config = dict(
    bias='none',
    parallel_block=False,
    init_std_qkv=0.037,
    schedule='wsd',
    train_tokens=175500000,
    steps=5475,
)
MLP neurons of a small language model. Each row is named by its layer, matrix (gate and up: input weights) and neuron, and shows model dimensions 80-143. Each number is 50 + 15 x the weight over its row's rms, rounded and kept within 0 to 99. A neuron's up and down rows have the sign that makes its largest values positive.
After each neuron's rows, "fires on" lists the tokens most often at its 100 highest values on Wikipedia text that the model never trained on; "fires in" lists the words (lower case) most often at its 100 highest values on Wikipedia text that the model never trained on.

L13.gate325:39 56 45 84 60 54 15 39 49 63 56 25 28 72 63 39 69 66 47 60 40 48 35 22 69 73 58 36 49 34 44 42 55 57 29 48 34 53 73 47 57 52 45 29 76 41 79 44 53 55 52 47 26 55 51 39 59 39 63 50 71 47 37 48
L13.up325:55 41 47 47 64 47 40 39 27 59 41 43 68 30 37 31 41 55 51 57 35 76 45 56 71 43 86 57 32 33 56 71 37 55 37 53 53 51 65 51 44 96 53 45 84 39 39 48 73 51 39 54 57 50 31 42 50 53 77 48 56 48 39 67
fires on: "ited", "if", "ut"
fires in: "united", "california"

L2.gate163:53 52 63 53 59 42 69 56 45 39 46 60 67 30 17 39 44 55 26 50 14 81 46 54 42 52 75 47 50 30 35 71 55 46 69 77 51 59 78 41 33 77 38 62 41 48 51 49 37 49 46 39 81 29 27 56 36 81 54 61 69 44 73 32
L2.up163:49 45 74 53 42 43 50 56 58 23 73 52 31 48 37 27 39 29 33 48 45 79 37 38 60 63 70 49 42 36 39 79 52 58 65 62 55 40 61 16 48 62 65 72 44 38 58 57 39 53 31 56 46 60 71 66 52 64 71 53 36 56 68 53
fires on: "op", "ies", "f", "y", "om", "ers"
fires in: "development", "developed", "series", "chief", "likely", "cooper"

L2.gate30:32 55 74 51 31 61 67 72 65 59 56 29 34 54 45 82 64 58 59 41 33 34 57 67 56 47 68 51 54 58 30 42 57 49 31 61 38 63 45 68 54 60 36 56 31 60 37 86 54 61 52 33 66 73 45 32 48 27 73 47 44 42 20 59
L2.up30:61 75 47 71 37 29 66 78 70 51 38 49 38 28 49 80 43 72 59 68 48 43 66 50 60 55 64 30 54 49 25 50 45 43 65 54 54 79 60 51 47 54 48 43 47 79 40 94 42 45 67 12 41 49 32 40 48 41 53 27 57 44 39 54
fires on: "p", "al", "es", "w", "if"
fires in: "group", "goal", "health", "goals", "groups", "town"

L5.gate275:56 51 38 37 82 35 49 51 30 55 42 30 28 26 67 30 39 51 69 57 77 38 51 82 74 34 35 37 30 60 44 18 62 68 75 40 48 37 66 48 52 68 45 73 82 37 42 49 39 67 43 50 71 43 55 49 56 41 72 64 51 67 23 70
L5.up275:26 51 41 49 39 84 50 65 26 64 38 34 57 69 58 51 29 54 97 30 43 58 46 53 66 48 34 53 63 59 50 30 57 39 54 50 65 58 68 42 35 89 42 67 50 40 20 42 35 41 43 58 51 40 47 30 46 55 58 40 56 41 67 44
fires on: "cl", "oll", "s", "it"
fires in: "following", "include", "included", "including", "loss", "followed"

L13.gate403:45 53 54 29 17 54 78 50 61 34 68 65 55 44 51 54 66 27 63 19 51 43 68 43 35 40 56 48 73 55 71 47 45 51 57 88 36 33 48 26 67 66 46 25 21 38 35 63 54 60 45 35 65 64 47 48 57 52 84 70 83 21 33 44
L13.up403:63 57 20 55 54 78 69 38 30 47 57 31 59 60 75 44 56 50 39 35 44 35 57 38 56 44 44 51 63 57 40 78 44 79 66 51 16 36 45 36 41 55 38 48 59 46 54 44 40 62 47 47 47 40 54 58 68 39 25 63 50 65 63 38
fires on: "u", "un", " M", "g", "an", " A"
fires in: "january", "july", "june", "may", "england", "august"

L4.gate75:66 25 67 60 46 70 32 24 77 42 35 60 53 51 36 79 77 56 39 45 55 44 53 56 42 57 28 57 40 77 36 51 52 53 34 50 43 48 55 07 31 61 32 31 23 70 25 60 71 47 48 19 54 63 43 72 40 31 53 47 59 38 67 83
L4.up75:31 45 15 49 42 57 56 52 19 56 57 44 47 60 45 48 75 54 39 68 35 41 47 51 60 51 45 58 50 25 41 39 35 38 85 46 45 34 50 50 67 48 46 58 53 43 34 46 44 45 37 81 62 35 67 48 47 31 48 39 73 60 40 55
fires on: "ary", "le", "ber", "ost", " to", "en"
fires in: "january", "october", "to", "february", "newspaper"

L9.gate424:79 61 29 60 60 55 61 66 33 45 56 33 47 44 39 42 59 36 44 58 92 47 48 79 59 57 49 70 47 54 59 42 99 67 40 38 59 50 38 36 58 75 59 67 39 49 59 78 41 53 53 50 32 33 57 62 59 42 52 58 66 53 42 39
L9.up424:58 48 00 51 64 70 52 89 46 64 62 54 42 25 77 50 68 34 53 36 58 37 45 67 89 53 43 48 44 61 48 54 68 47 38 44 40 36 15 34 31 68 78 68 64 48 82 47 40 44 63 49 68 48 61 57 25 42 61 42 48 59 46 59
fires on: " The", "l", "ult", "rom", "y"
fires in: "the", "result", "all", "from"

L9.gate248:34 60 55 59 50 54 75 52 40 70 45 12 62 49 59 78 54 25 45 52 58 61 43 58 71 54 56 54 59 31 54 40 59 45 45 57 50 16 66 79 35 64 02 88 57 29 69 51 26 35 66 67 54 17 77 15 32 44 46 81 52 46 60 50
L9.up248:46 57 58 78 68 15 49 42 67 61 57 36 62 29 57 47 49 58 39 33 57 58 31 69 82 62 34 49 50 65 42 53 64 53 54 34 05 20 56 43 69 48 72 72 46 29 64 42 62 68 22 34 28 71 23 41 62 35 41 50 44 73 29 28
fires on: " as", " con"
fires in: "as"

L9.gate242:64 27 49 72 46 39 32 58 49 43 44 36 23 35 36 60 48 66 56 80 41 60 38 56 37 71 55 46 50 28 39 46 35 54 64 57 55 62 32 47 36 58 66 48 65 68 81 67 24 41 48 56 65 51 44 33 39 66 57 42 41 28 53 81
L9.up242:31 40 42 68 54 44 96 47 55 73 49 59 75 30 61 52 48 46 37 33 62 41 39 60 53 63 50 37 20 64 43 42 34 53 51 42 50 83 57 51 42 73 41 51 79 61 68 38 64 33 58 56 56 81 47 61 47 63 62 52 82 41 69 76
fires on: " to"
fires in: "to"

L5.gate134:52 52 26 25 47 12 64 71 57 46 36 42 52 46 64 67 65 65 61 47 48 30 61 55 48 69 52 70 24 31 63 43 58 64 47 49 43 57 64 46 45 62 51 56 59 47 41 58 34 53 34 46 65 15 43 26 55 56 53 52 59 48 34 42
L5.up134:55 56 41 51 55 76 51 38 44 57 52 30 55 72 50 77 40 60 51 47 40 38 52 51 42 50 56 21 80 62 36 68 58 63 17 78 44 86 59 57 51 63 59 42 48 57 71 50 36 51 13 41 31 54 58 56 37 72 33 38 68 44 41 56
fires on: "ing", "ed", "cc", "s"
fires in: "following", "website", "according", "followed"

L5.gate356:40 44 53 40 51 53 57 55 35 46 46 29 70 41 39 42 59 61 62 01 25 39 63 80 27 32 62 57 58 74 54 57 31 51 77 61 37 34 20 00 63 58 54 60 60 24 55 50 36 73 55 25 50 86 83 67 61 46 73 63 34 49 56 37
L5.up356:41 45 38 39 37 35 61 56 61 19 35 41 61 37 62 36 59 21 61 36 53 70 76 53 33 48 38 47 47 30 37 45 52 55 33 52 70 44 27 16 25 60 57 59 65 39 68 32 39 46 57 32 48 54 64 72 53 44 54 42 51 63 73 64
fires on: " her", " their", "ir", " his"
fires in: "her", "their", "his"

L12.gate149:61 61 61 79 41 28 52 68 47 36 67 41 31 26 70 67 38 63 42 46 32 48 59 35 56 55 59 37 53 40 57 39 32 31 70 20 70 74 31 51 35 67 51 55 71 76 52 77 64 37 62 26 58 46 45 29 51 69 45 57 42 22 43 61
L12.up149:40 28 62 60 64 64 64 51 47 41 47 49 74 35 43 48 25 32 78 36 47 44 43 67 58 55 61 62 48 40 40 53 39 64 65 49 55 37 45 65 80 61 72 57 62 49 48 47 21 60 29 87 43 59 42 63 55 57 59 74 52 59 32 67
fires on: " to"
fires in: "to"

L7.gate235:71 67 15 52 43 53 66 64 56 37 74 68 60 60 30 48 56 81 79 44 40 74 24 44 48 25 49 49 31 77 58 55 46 30 40 55 59 45 49 54 46 59 51 51 11 49 36 58 53 64 45 54 37 29 34 50 32 25 68 45 80 63 77 63
L7.up235:46 34 30 71 51 48 53 77 21 67 69 74 40 58 32 35 69 61 68 46 71 58 66 64 39 31 40 75 61 49 72 51 52 50 63 38 40 34 57 57 44 21 58 60 21 46 40 31 35 36 46 60 38 49 63 54 42 38 89 48 66 52 49 51
fires on: "ch", "il", "e", "ary", "ay"
fires in: "march", "april", "june", "february", "may"

L13.gate158:47 66 23 38 73 51 54 66 36 56 23 57 58 56 32 32 93 52 75 58 79 50 29 53 75 44 67 51 39 71 44 16 48 33 75 21 53 61 41 36 64 24 49 50 57 51 29 41 41 59 45 32 78 65 47 20 63 75 21 68 58 46 45 69
L13.up158:59 57 43 33 50 48 27 34 76 39 25 58 50 19 70 79 66 62 54 36 40 50 57 65 30 59 62 55 39 63 23 39 54 60 25 47 45 84 45 71 39 48 46 36 23 74 42 51 43 42 39 31 38 38 70 48 56 60 54 35 59 55 45 27
fires on: "ing", "id", "ue", "ed", "ade", "ost"
fires in: "during", "did", "due", "made", "lost", "following"

L13.gate394:44 70 32 52 46 62 55 57 31 39 76 53 41 42 52 43 63 73 50 70 56 68 58 56 35 54 78 82 51 65 34 51 16 77 27 23 45 80 65 65 40 56 29 64 40 50 55 21 46 60 73 41 38 71 50 33 79 61 56 36 67 50 49 65
L13.up394:48 64 60 57 29 62 49 65 47 41 51 49 63 50 57 42 56 50 63 08 37 66 40 57 47 64 44 99 72 77 41 60 78 55 54 67 32 73 66 13 49 61 51 54 49 47 72 55 57 34 45 39 51 67 43 56 29 21 76 66 84 49 54 45
fires on: "an", "ct", "ec", "t", "ov"
fires in: "january", "october", "december", "september", "november"

L7.gate329:43 54 35 86 54 74 41 64 36 60 54 50 40 65 51 74 31 64 35 43 45 43 62 29 46 48 32 57 54 30 41 35 63 55 54 45 24 63 43 37 51 51 60 80 34 47 18 47 45 37 71 29 70 54 57 43 42 27 55 28 44 30 77 40
L7.up329:53 70 40 62 23 42 53 53 51 17 43 55 73 61 47 48 53 34 39 74 64 48 65 35 54 27 46 62 32 68 23 38 29 56 40 53 61 31 82 48 57 56 83 64 33 63 37 30 28 57 49 32 81 39 65 38 71 55 51 34 44 41 65 32
fires on: "im", "le", "ed", "ame", "l", "ome"
fires in: "him", "college", "became", "himself", "secured", "become"

L12.gate179:50 60 52 31 44 55 35 47 37 85 40 33 51 39 56 67 67 17 66 54 51 37 57 45 34 30 52 69 55 40 38 66 71 57 18 42 38 65 73 31 48 58 00 65 43 57 44 69 41 51 39 44 59 94 50 36 34 29 47 62 39 52 65 78
L12.up179:50 31 32 33 28 35 14 47 39 42 44 43 61 41 38 63 39 54 37 35 45 71 45 40 68 54 37 34 44 16 42 54 17 27 60 52 51 56 22 46 49 55 57 68 66 63 63 50 56 73 38 44 55 51 62 52 41 52 44 79 72 36 56 21
fires on: " to", " p", " s"
fires in: "to", "school", "position"

L7.gate416:73 45 64 69 15 54 77 50 62 41 49 42 52 14 40 39 47 46 28 72 61 34 55 20 37 60 47 77 62 51 23 33 70 72 58 46 06 51 31 54 59 26 42 63 61 36 33 61 48 61 52 65 53 35 31 46 51 53 43 32 54 56 55 62
L7.up416:41 21 53 63 58 54 49 37 27 40 49 31 74 51 44 51 53 70 37 49 81 42 32 54 75 73 53 66 34 49 40 39 33 62 50 59 39 58 34 46 60 49 56 57 69 48 45 60 59 56 44 32 67 36 58 26 19 38 39 63 74 40 49 53
fires on: "ing", "en", "st", "out", "e"
fires in: "between", "against", "including", "about"

L19.gate441:41 74 52 58 39 26 57 42 48 38 67 55 67 47 53 59 44 60 66 60 86 74 70 28 89 17 46 79 37 36 27 30 58 45 49 26 50 44 69 68 57 56 59 60 41 36 44 49 62 42 69 39 50 54 62 80 39 70 46 65 66 27 48 51
L19.up441:64 55 41 74 49 43 44 41 55 40 62 38 65 77 53 43 47 51 28 36 35 44 61 76 48 65 35 57 68 66 39 73 36 46 63 36 26 35 65 53 61 50 54 58 64 55 66 45 47 55 35 59 67 70 31 18 55 56 35 69 56 83 73 47
fires on: " as", "ed", "ing"
fires in: "as", "called", "named"

L19.gate57:41 21 40 38 23 55 35 50 62 54 84 37 60 43 56 76 60 35 51 38 67 56 44 63 45 63 47 70 49 62 21 59 40 41 16 54 73 46 69 38 37 51 43 79 22 42 39 23 54 62 63 68 43 70 56 42 51 51 54 55 38 17 47 37
L19.up57:66 57 73 45 37 14 45 69 46 41 43 39 45 58 67 66 71 76 64 19 41 72 54 54 72 53 50 64 43 65 43 52 17 60 33 67 33 43 59 34 58 37 25 64 27 47 03 56 52 55 66 59 71 37 43 61 47 44 39 45 73 52 85 64
fires on: "ec", "ember", " to", "ov", "il"
fires in: "december", "november", "september", "to", "april"

L12.gate362:13 29 40 18 42 63 44 65 46 43 42 59 21 59 30 52 55 63 70 37 35 52 54 28 38 31 58 70 57 59 38 57 48 38 46 54 55 39 46 40 33 54 41 48 17 57 33 52 41 61 68 49 35 68 67 61 45 51 48 34 67 28 28 41
L12.up362:57 76 86 50 52 42 47 20 36 56 52 61 41 77 35 57 56 48 50 43 71 70 51 44 51 56 23 80 62 37 35 59 71 52 42 60 45 26 49 37 59 56 43 43 70 45 65 36 30 35 33 56 36 33 37 50 55 21 51 60 25 49 60 63
fires on: "an", "un", "ay", "ul", " of"
fires in: "january", "june", "may", "of", "december", "july"

L10.gate137:30 77 43 69 39 90 30 87 66 77 37 54 47 30 52 49 59 40 45 30 30 47 48 48 41 35 42 42 60 54 48 34 60 42 49 48 37 40 32 39 36 71 49 40 50 76 58 22 47 68 68 40 41 60 36 50 02 56 42 62 68 44 63 25
L10.up137:48 58 42 57 68 61 36 62 30 43 66 58 37 45 78 40 78 43 60 54 52 22 46 57 43 45 38 29 50 54 47 56 54 31 43 36 16 49 12 60 50 48 26 39 46 42 30 58 46 43 17 53 26 56 64 54 45 30 86 52 32 29 68 53
fires on: "op", "it", "ak", "ic", "il"
fires in: "population", "people", "pop", "popular", "switzerland", "philadelphia"

L9.gate405:29 55 72 19 46 38 54 63 59 68 54 54 39 47 47 85 39 71 30 27 17 39 54 42 68 33 85 66 60 57 47 13 38 40 59 34 59 80 77 36 57 36 45 12 54 61 57 53 58 34 72 62 63 39 43 40 36 36 51 48 37 49 59 40
L9.up405:42 68 46 23 25 43 89 47 51 48 54 42 60 67 54 74 62 39 74 62 59 56 51 30 45 64 49 62 53 27 51 31 36 55 39 72 47 37 54 58 54 87 61 71 49 29 55 42 38 72 66 49 62 33 55 72 38 65 67 58 59 73 54 65
fires on: " a", " an"
fires in: "a", "an"

L14.gate28:30 56 58 54 57 64 57 63 58 44 55 41 53 34 65 37 61 65 70 45 30 64 41 50 35 62 50 36 33 53 62 30 36 42 48 38 42 58 67 58 50 51 55 68 86 60 61 74 39 40 47 34 26 65 56 45 47 73 69 54 62 21 75 48
L14.up28:61 30 66 69 43 49 41 52 70 53 68 29 18 64 59 50 45 59 28 64 43 56 64 18 44 74 77 76 52 20 58 50 55 75 67 50 70 73 68 65 53 64 59 33 78 38 44 96 35 40 15 45 50 39 60 37 56 34 70 19 26 62 48 61
fires on: "ited", "ust", "if", "ld", "ad"
fires in: "united", "california", "austria", "australia", "canada", "world"

L7.gate63:38 69 60 68 59 71 85 66 64 78 63 18 37 37 47 52 59 36 32 45 54 36 44 65 65 43 50 54 72 75 38 54 51 36 63 69 51 34 40 46 56 20 75 34 11 65 48 47 44 49 34 77 39 36 43 47 35 42 52 62 60 65 51 52
L7.up63:35 63 60 41 43 38 53 43 58 36 78 39 33 32 50 53 46 44 54 55 24 78 17 64 70 57 51 62 40 65 42 43 55 35 54 51 55 40 73 32 39 53 87 41 11 90 59 54 73 50 41 42 55 52 51 34 57 59 38 59 59 44 79 63
fires on: "ut", "le", "e", "re", "ough"
fires in: "but", "while", "because", "where", "although"

L4.gate391:64 52 46 46 55 44 58 41 52 53 39 33 40 61 67 77 58 70 44 33 34 34 48 57 42 58 50 80 71 53 55 31 41 49 29 58 27 57 49 27 12 68 34 41 30 37 43 81 56 61 35 30 58 66 43 14 68 26 61 61 41 56 64 39
L4.up391:84 93 68 49 57 58 30 69 58 48 59 59 65 45 49 59 38 45 54 58 45 55 40 52 51 22 56 62 58 91 55 41 60 47 20 43 62 49 32 71 33 40 51 45 62 57 65 17 62 51 39 42 39 59 44 32 40 60 49 43 40 83 55 39
fires on: "ew", "ion", "our", "ence", "t"
fires in: "new", "professional", "four", "news"

L16.gate239:84 49 58 57 25 18 45 31 18 69 33 23 54 55 24 80 51 50 50 66 44 45 63 25 64 79 39 55 30 56 55 31 48 61 76 47 53 62 55 85 57 43 41 65 25 78 54 69 59 44 47 45 47 24 49 31 71 33 55 36 39 21 65 56
L16.up239:56 31 38 40 73 08 62 71 55 62 48 72 54 36 55 54 61 51 65 16 65 26 56 42 61 56 56 49 47 50 61 34 50 51 66 25 49 45 85 50 56 37 51 56 55 55 53 40 62 36 73 40 36 62 56 54 30 67 13 78 42 33 67 60
fires on: " not", " to", "ly", " also", "en"
fires in: "not", "to", "also", "often"

L3.gate412:29 52 62 72 62 55 43 46 30 33 54 54 33 21 18 49 28 70 66 61 47 52 35 42 48 74 24 59 59 34 24 47 62 48 65 85 47 44 49 60 57 52 32 33 52 59 62 51 44 38 39 13 77 41 32 49 35 71 33 31 66 39 62 61
L3.up412:31 70 44 52 61 48 33 61 29 38 55 32 26 43 35 34 26 56 74 39 40 73 36 52 32 63 45 29 70 44 03 64 61 41 63 62 66 11 43 48 42 47 55 63 44 28 53 33 39 38 40 54 59 51 29 72 30 88 61 53 54 32 41 62
fires on: "op", "ers", "ant", "ad"
fires in: "university", "development", "developed", "rivers", "defendant", "universal"

L3.gate27:53 62 57 68 43 31 36 67 61 49 40 28 53 24 58 70 49 38 48 47 58 70 52 64 09 35 45 52 57 80 46 42 47 49 56 25 49 68 44 39 58 49 42 73 57 48 49 63 55 59 57 59 57 76 62 67 63 46 55 76 31 52 39 59
L3.up27:21 65 51 55 34 58 35 47 44 75 55 60 67 57 43 81 62 25 49 45 53 77 43 50 30 53 72 34 61 79 45 59 45 58 60 68 37 45 37 20 66 37 41 43 51 47 56 53 58 45 58 52 47 55 83 39 58 72 56 27 55 61 41 69
fires on: "s", "u", " wh", "et", "w", "he"
fires in: "january", "awards", "while", "internet", "network", "whom"

L16.gate173:40 61 53 71 69 09 52 38 37 35 48 56 55 41 35 63 63 70 53 24 50 87 60 25 52 52 53 70 35 57 46 48 73 31 74 41 16 71 66 52 75 45 54 49 48 46 51 35 79 49 45 18 47 33 30 60 37 58 38 29 47 48 63 50
L16.up173:17 39 64 76 65 62 20 74 34 52 54 43 63 60 54 43 45 41 50 49 54 50 46 59 51 88 52 54 53 55 36 84 45 21 30 38 22 55 50 26 23 65 65 45 74 22 61 44 27 34 74 61 16 54 28 59 73 87 58 45 46 55 39 36
fires on: " was", "ing", " had", " has", "k"
fires in: "was", "had", "has"

L7.gate53:50 37 52 54 57 51 71 79 32 19 68 39 37 53 44 57 67 55 37 35 63 63 50 61 47 47 53 77 53 50 38 53 67 60 32 44 68 32 57 32 51 45 42 58 14 31 50 77 13 26 64 66 18 35 66 60 54 58 57 59 42 55 58 49
L7.up53:43 24 53 71 79 57 60 54 62 51 52 54 55 42 69 30 78 76 63 53 58 55 44 48 49 49 37 58 35 64 46 60 61 50 33 61 25 28 60 55 57 31 76 25 37 55 54 50 46 33 70 58 22 54 55 69 47 27 75 33 34 54 36 54
fires on: "ov", "ult", "o", "et", "us", "y"
fires in: "november", "no", "result", "society", "every", "cause"

L12.gate32:44 56 58 61 50 59 42 58 44 34 27 46 52 50 57 55 60 07 58 83 70 38 72 25 47 69 44 61 47 61 26 46 70 40 43 69 04 58 65 63 67 26 61 44 19 33 54 52 68 73 42 36 51 52 62 38 49 50 28 49 44 44 51 38
L12.up32:56 53 78 42 44 27 38 23 52 23 41 41 61 41 19 49 38 33 50 61 70 78 81 47 58 54 54 36 39 49 27 51 24 74 44 44 62 36 49 26 39 24 47 57 61 47 38 27 39 45 36 59 67 37 50 19 47 59 23 54 47 37 34 85
fires on: "ing", "ear", " as", "al", "e", "s"
fires in: "as", "according", "research", "including", "distinguished", "include"

L9.gate338:61 52 39 76 57 33 55 48 53 60 56 30 45 57 52 56 41 84 40 24 25 37 57 50 60 62 49 64 39 43 43 42 49 43 78 54 42 43 69 28 44 47 79 62 41 59 37 21 39 60 55 83 60 56 45 45 41 44 65 52 75 48 42 34
L9.up338:30 54 81 65 39 54 19 33 49 13 58 34 81 83 58 35 45 45 42 36 64 15 65 53 38 60 16 75 29 58 45 37 47 31 46 32 79 61 59 33 38 72 54 58 29 51 19 43 56 30 46 58 76 39 17 53 66 37 61 36 60 37 50 37
fires on: "im", "ame", " had", "is", "ome"
fires in: "him", "had", "became", "came", "himself", "his"

L9.gate51:40 63 40 79 68 48 51 42 49 47 47 27 34 31 28 57 61 52 54 36 50 57 59 22 58 22 36 67 50 46 59 54 53 75 67 40 34 57 38 81 43 34 38 45 29 35 41 14 74 78 43 62 42 29 11 32 29 52 48 43 61 83 68 64
L9.up51:82 42 54 67 53 63 51 49 46 43 51 86 54 38 46 46 56 60 73 58 38 40 65 58 49 41 50 58 61 51 59 50 54 72 71 80 67 33 53 32 44 25 46 64 52 42 46 55 67 46 53 26 25 60 56 78 54 50 34 76 16 49 59 42
fires on: "ay", "ust", "ch", "ary", "e"
fires in: "august", "march", "june", "may", "february", "september"

L9.gate270:90 69 65 50 71 06 27 57 53 71 67 64 36 61 36 60 66 75 34 42 34 61 55 62 46 48 71 62 55 66 58 51 50 49 60 33 54 31 74 75 18 56 24 51 69 63 55 40 51 61 34 55 64 53 65 48 49 40 64 49 28 39 35 69
L9.up270:71 64 53 34 36 40 45 65 42 32 70 64 82 26 69 53 73 39 66 59 61 65 22 69 64 50 38 45 72 80 53 17 46 21 53 37 48 52 59 44 42 63 31 44 49 39 62 51 43 77 59 64 58 62 46 43 27 51 67 45 25 57 50 53
fires on: " a", "is", "z", "es", "t", "ach"
fires in: "a", "minister", "each", "suzuki"

L2.gate325:40 61 62 58 52 34 30 67 35 49 66 35 68 57 49 08 72 54 55 66 44 36 59 72 82 62 61 54 48 54 46 27 39 48 55 73 59 65 14 27 51 51 69 90 60 34 67 25 47 61 15 27 38 41 76 51 44 55 49 57 54 52 31 48
L2.up325:46 50 47 77 33 47 37 63 62 36 41 34 76 59 63 21 68 30 55 57 74 49 41 48 39 53 47 68 48 55 36 33 24 50 31 74 59 53 36 27 56 49 62 64 43 20 88 32 63 56 45 30 20 54 46 57 33 60 49 43 53 40 47 18
fires on: " its", " his", " her"
fires in: "its", "his", "her"

L4.gate376:16 63 58 59 62 40 57 50 52 63 56 60 20 47 55 57 48 54 40 60 66 43 74 57 63 56 85 45 58 64 35 33 48 38 58 23 72 21 46 32 63 48 48 41 34 63 64 69 32 46 61 65 52 31 62 47 49 58 22 65 66 34 39 58
L4.up376:61 54 35 33 50 26 68 39 37 46 54 37 70 62 29 66 57 38 46 77 39 57 56 84 69 40 67 62 51 29 64 39 69 57 34 47 48 05 58 43 48 19 45 36 42 60 42 58 58 67 28 45 52 66 29 37 37 36 48 64 39 49 63 66
fires on: "hen", "n", "ran", "ow", "en"
fires in: "when", "then", "however", "france", "french", "how"

L10.gate211:18 55 87 72 32 54 50 40 38 41 74 61 48 62 55 56 41 49 48 58 29 39 59 72 76 59 51 46 41 49 60 36 36 46 48 59 65 17 45 10 57 50 99 39 45 63 43 62 37 49 47 67 46 31 63 44 36 33 37 60 48 61 66 70
L10.up211:42 64 69 31 46 82 67 57 60 61 43 38 65 61 77 45 32 79 67 49 19 57 49 50 41 65 29 44 38 66 60 55 42 52 28 70 48 54 40 37 74 54 42 59 55 74 35 51 53 42 63 66 55 62 29 35 50 52 17 41 44 59 41 53
fires on: "i", "et", "re", "e"
fires in: "between", "while", "meanwhile"

L16.gate321:69 65 61 44 53 55 45 71 39 55 29 50 47 56 44 49 35 19 41 34 21 31 44 37 61 51 57 51 50 58 32 44 69 27 52 59 24 71 43 50 52 78 55 35 38 27 57 42 48 71 71 60 40 49 39 55 27 54 52 62 60 61 53 45
L16.up321:49 46 39 57 54 61 34 19 56 40 54 49 58 56 60 90 58 25 39 56 43 54 45 57 72 37 59 48 70 70 89 47 29 52 11 55 27 52 62 65 43 67 80 51 75 35 61 43 04 34 50 59 44 27 69 78 61 32 63 50 73 60 23 41
fires on: " a", "y"
fires in: "a", "age", "after"

L15.gate97:50 54 24 72 38 49 41 49 15 39 36 35 47 26 48 48 38 54 37 48 57 57 57 38 95 41 26 40 48 33 16 51 44 73 45 51 54 49 35 34 65 51 56 78 59 33 60 30 70 18 71 59 43 54 48 42 70 43 27 69 74 35 52 58
L15.up97:60 66 64 51 73 64 64 70 38 42 23 44 45 61 56 52 50 30 41 50 54 63 44 42 64 52 41 37 30 42 56 63 33 71 57 36 26 41 49 49 67 41 65 69 19 55 73 48 64 59 42 59 30 62 66 40 88 45 40 81 43 34 41 81
fires on: " of", " with", " as", " in", "ing"
fires in: "of", "with", "as", "including", "in"